Part of a small language model's weights: 7031 steps.
MLP neurons of a small language model. Each row is named by its layer, matrix (up: input weights) and neuron, and shows model dimensions 144-239. Each number is 128 + 32 x the weight over its row's rms, rounded and kept within 0 to 255. Numbers have three digits each.
After each neuron's rows, "fires on" lists the tokens most often at its 100 highest values on Wikipedia text that the model never trained on.

L5.up88:108156155108161107107132141154050092096139131105080086164124125133147125101152106073133135141062162136098126148172145143153066117150115129175113159161181115111152093173122198093156107169152165115134150107164122128134133133165123144084179116085083122151154176116110155164119163119156161178
fires on: " In", " in", "a", "e", "In", " 3"

L5.up1026:080110126123095121133126156157147167099139136161123111129139159110115121087129128120121104124140087097145151211171075141123085118091175112126173176131109183121109096117106137122107118183124082181155115181149160094128133143074068161082193099081122141125134142076089102131135121124139105166
fires on: " to", " in", " In", " told", "In"

L5.up1443:120147141146162159158140153111137080073131146106140112177146074084115183111114116145183152160157082145089144129089110069149096125160158100095143083119121160168221140147177162113141210097130168116119145112070099170104128140157123191090157178137163117166139071088191095118109165111206138161
fires on: " is", " Yes", " Ak", " #", " Rosa"

L2.up1582:132148148127100169138186085096109145098083100125142171117075148102183191111123178154109144168177124102124171121099133098154105122122108147138086156122099140125159145142144155126168140143133120074166101096136143088101166200078152177135080130136131141117138143148131121123106118146110118082
fires on: "\n", " Val", " May", "-", " city", " Roman"

L2.up1453:151114142115154086087152116133080152111138122123132073135132100141148119123131103086145127123205185159140141105122160063120138103157163115140154189093074138199125142103161097106127149092131157177111134137133131114130155176116159173100076143137087191136095136128110074119052115149111106144
fires on: ",", "a,", "i,", " Angeles,", "o,"

L5.up443:142099184114090119121118116125112093106125092132129130170129058106101110116120174082133095190150141182121144116139162025144171120125139126116175117149140123160178157146167129127123163074134112169088091152112136169119108129158081151151177105079127103160160135091141064155072117170146165148
fires on: " her", " a", " his", " His"

L2.up1956:102091166093112101127110146085132151105070118163135108167127165063216102140128182180111128122117104142154119164120147063084127140135143147131133090083072160215085124126143117130179172093114120087140142124126141124092152104154148067104128119198087135088118120090192115134070091119191165163
fires on: " as", " Or", "ok", " used", " occupied", "iz"

L5.up1788:157093145159121131114156101129172143186106114168096142129107144142151106131128038103170156103067205181092130160142094103162108090137128135148124152060110148157113115127103098108028128107125132110158092165106099075105151152195143119133110152153105161093041146153146112145146151130115117120
fires on: " after", " April", " before", " from", " order"

L5.up1478:135126175138166163133115151166095138162146158172179147174095101134131180125178077141144152157139138111131095134144149117116123135135141092115127161049148101159142149059087141103146078138131097151142142177147156109138149156138119123202081127115147114116138135134092106143148183137097087133
fires on: "\n", "-", "m", " ", "l", " 1"

L2.up1414:152098118126181119066147083089092131111201095133131071093129098110142155084144095100103126148108144137119150119151185147157106076174157103123116116097159175166060152119085236135084135141139119179119075135133161128136155141147174093135142136097103120084135035113173065140093161145121121134
fires on: " (", " power", " |", " position", "ar", "ism"

L5.up1815:110191180139108153109096151140165165106113084128090141126149163146185117148127130159154143158135113137147087116081109113123182156204102154102160139130178101154133126057138134111146048131105129113132123149123169124123157093117124131111153191069111141165072082118140082109110166104134153122
fires on: " with", " g", " d", " mult"

L2.up1698:083110139125155138085136099111048115068128120190164132074102124091150110180090114125127142166123146168170122118108148097115148084124155180133088197138098134198117181154077087132138143133127129197132094157166117145123138162128109134158079128111137119107034114137124080106109122123127087141
fires on: " as", "ass", "am", "stein", "k", " the"

L2.up1736:092093124116109104038140064167090077156099102166125099112110161139095149117135099137091143096191146136160128124146153152183131140125143156154148127133143132125037110144143141117107212089128128165144197155129096112115123122110146124178084132146094104152146130159111096148095153158124143125
fires on: ")", "\"", " up"

L2.up676:115111143177138082074111150119140129141119117121122138083093102117103104169100130089147071120136186206160081110124113103175119131168138151141107120185118131103169082110175121160076136104125152153111107126102107118075115124128152154197153108073184143127103144104104114164117121131165159111
fires on: "re", "os", "r", "ens", "d", "ent"

L2.up1271:145157123172116121109130106153133163141128098189119115128090086092159172112085148105122179145113156169149114104148159156114100102128190151126181133114146136174230103118131157160177121136175202097191109147100144114090160098116095142109127163192102109160093122109142140150101140111113211081
fires on: "s", " (R", " m", "R", "les"

L5.up844:138124096102145097136179086097106140113143128137095126126077084131164061131112165138152173145130127124124134098129170158118153108149127148097128113131079129203191113091131101109104219074118132124119093173095117152156180132119144139141126105162132161139136100146144144098125126132104113147
fires on: " as", " St", " the", " two", " different", " five"

L2.up984:141098100154162107142143100151080099155142200080172093109072116144166143120154090085143118156131128157132174157142133195112149069171133059149139146073074160157092132101099119069174099136107129107166148161137158156157110113110108135096175134118174131105126160084136139162131147147139182171
fires on: " in", " 195", "In", " he", " £", " 194"

L2.up749:208125107198131151139098098148119116168097165112096179157088068128148139076119162106128119087057161092098151092166191145105126074137136116096178122089065112107128162123129124096098077153135182134081087156108151084125099149126145146113178184155068130142078108139120134172165101158136128146
fires on: " and", " while", " of", " only"

L5.up1752:111129074098123140143109089097072072110082136117134140122109114059143064150168084072184133058123166164023116149149141135108104119056141077143167120139153093159149183116110167144173132097123137186062124132150164129136159142128203117162135136120115156179130123088122117102148097114139144132
fires on: "l", " Cl", "-L", " Bl", " Gl"

L5.up1872:181108118080146133113192029204133111134100115205134153205065139197104101068136129147155142081160141144128175145134138197175094080079182163104124067147092141098123112120133145146129110123132155139142126166165121148118141124077157085140145110139063172177108182081140080100102174068105133211
fires on: " of", "\n", " in", ".", " from", " on"

L2.up1288:083163142118151105155192135083115162095126156154114119152093058104118168138113157091140107117107121128153161108122198190113161067080210123051107109132125147148206099168094084106100111114135103169056145151127124112137128104139110150071145117146104098177074112087142079114109144105091103093
fires on: " as", " so", "/"

L2.up1891:236188159160147174136152161160037098167120117137172072137125117140148190054169146068141170180164135176117135139154171077155093149186136126145188118094134131130033132196097154099103174131106112139133125121149117110153159139119173115131111156164105127120155104134194125142074163132097184101
fires on: " to", "th", " IF", "s", "t", "st"

L2.up799:148152143162136156081147103126103130122116114127121122084139118120145162139116147125148177154091172117076137088109166093137098097132095135127148140097092144099066098150162128133139160092106131073093156095090107158091128101103145147104053134104129139163108151105144117121140104135154185143
fires on: " |", " As", "As", "t", "(", " T"

L5.up973:124136153100080166138150143103144107156131157147136079139117129186113113083111122077107187069108223153085121157142095121153088125042188092118186160117133109150190183096135162134060182090134098179088140088126096092097089137071061138175119105120165091206117135087156065101086124125138150135
fires on: " Z", " Ak", " September", " Th"

L2.up1086:086121094149194116140158170116133092120126151158099193103126064071176066051152153087178138056110116222074147171171145102131175117135139105144160074144075165108098141158123085068131136166105148122110158133106148113122097141163127139142084118145081116133148096123110115100066140144129075158
fires on: " of", " Sh", "o", "s"

L5.up1429:164169101140145154093115111119103125170132102143165110112093125150140070117122173146156123056103199132121104119111041134187143100156121124114121109133083131137070173139188134174123181162174148097066089146115114127094132120117054137089156121162105089122133118124111113143156134136104089115
fires on: " |", " least", " while", " when"

L2.up719:122138122103131195045181184105147122154103138201105178115066132155114163144075091174166086142114130124105123128082153113128191166144128178095112116128064178171103115089195075172100093144114158134176083094120133158087103116071107115103150151096088198104101118101075116152099112123162093093
fires on: " of", " by", " Cruz", "oca", " is", " |"

L2.up296:084062108099120133108136128163187104097071105177114097110110153117070103127101095095123135155154126082068198103101132212134150133158154089119125124060098126128151153114121130061114138133137138132173142140116103132156164129181183159145110124110100125148117110158144096176095165088101106154
fires on: " that", " These", " these", "rew"

L2.up2022:113117126085181152130076150102137127120098137140129143167119066103091143154092142090094090118086173126084184163154149150146169097082118165108202161072079154137102149171172120154194110131159122137045139134100192113089108144098065165167154133159100106095093118142097119141175088109111116118
fires on: " to", ":", "a.", " into", " as", " of"

L5.up1083:080113080135111145158110143117108130126106184134146133128132102101139160109125124081123142162141134155194121180116118146081124171150109084152199118167137094114107121186176166157108154099136111144185130046120114112126152128110082177182169141128116143143152134161136116125145079133154160143
fires on: " on", " to", " T", "st", " o", "On"

L2.up1808:115103091139153124203137101127114133074131136145136125122149183159089139120104092147154136171174114153119113113141163117150035104101111108100120134118064112138107134216153076101085139110162132090109097099130168116109163138100143189121087134141165100123119134097148125149128128063115110152
fires on: " was", "il", "un", " be"

L2.up989:158151095149195140155132054114137095179153117141087125100123131117126133085214136149151124098112094155154121134131196135121152099163193159129101160126096112150113082098117141187166132095094151102107130145138138108157155065125136134159153155149117094142153037113096101117156169094099150140
fires on: "f", ".0", ".7", "s", ".8", "ris"

L2.up1883:162172164185152100088079143133217171077120096114145130122134161149110194090090109136173111121133154110155142142161147111159077128133105173106166102068177135107120140068110158133035084173135131147117185133107126107080141112150145052124196143092106144105161121158110116143128137112070053163
fires on: "\n", "in", "°", " by", "ap"

L2.up446:144163164133143074155145100159102144110141083124101182185164182131109102077155103172181140116150144137153089116089103117146124084152151085150142129144092145187078095176127159161099070109131099164119219056127162138102113129097117098091103168140148130175107115084159122142065125122169140193
fires on: " 2", "c", "\n", "b", " 3", "h"

L2.up347:146158139139219117096125107131082094161093186110086111195115130088192068098180113110154167084161154085073129139125145140119121079144195152097084160173107117157185132062121175161144182097115073104131130127145148155149193117073119144177127133141104135103112132146113066107135145174118099136
fires on: " school", " club", " St", " School", " fort"

L2.up57:170120090088133093011174098125142125088123130109099138097113123099131175166187159067106103129119113063059163177091110155117148195083139119101117189105099159151184116170127111138102075125166183138166136177132147168130114159087133115142110113073152102141173127125164127179126084120143141207
fires on: "$", " money", " US", " U.S.", " free", "als"

L5.up919:109138092107120113101112114185197157157136063211146124157100165174184096092101134127126112127105117159118109133104118142150072117154166174147078135054080101113135187148124046138108194156137140086154101121121126151106188157076124142101142151139121141096092092073096113102154147117098116126
fires on: " |", "\n"

L2.up112:143189099170132200134192114143036146080099160160116134202149094147148115135075117106159073204113125136115149140102163151178099110079121170113147127097175142088117099100103170163112131115107105082161156123143147126078147128124092174107126136073050109158091167142126124125077186207074093212
fires on: " that", "V", " and", " which", "$"

L5.up1001:156121120153162213123132141104085082169139163145116141173143141126134109048124163147182118102144122111110143179109072106156099129180125127096112112053133141127177119096093107145130103139165090134125137134158136155084142154134116131126128125170120117134057105129135121118117114106130108119
fires on: " that", " I", "...", " Ro", " than"

L2.up270:080182127147170148121111155124143078115149152150095102185119121168110142134187123098075155156118121106136170116189202149162034069084148094094130171104152198157177152110118129156133148131178143116076119071158235190131103182156143146173157119155142136107071145053118128116124125080114139106
fires on: " most", " Best", " best", " more", "e", "ative"

L2.up1677:130118122170118082082089102101139106126062163128100139143095091114213147144148205176125138114101159147167107111120142174080096127082131109156202126097105062138072229126120169091140149067119127119090110183138154165100159175085109114139113158150107111199068124117182155147102051125152152112
fires on: " and", "-", " its", " and,", " while", "yn"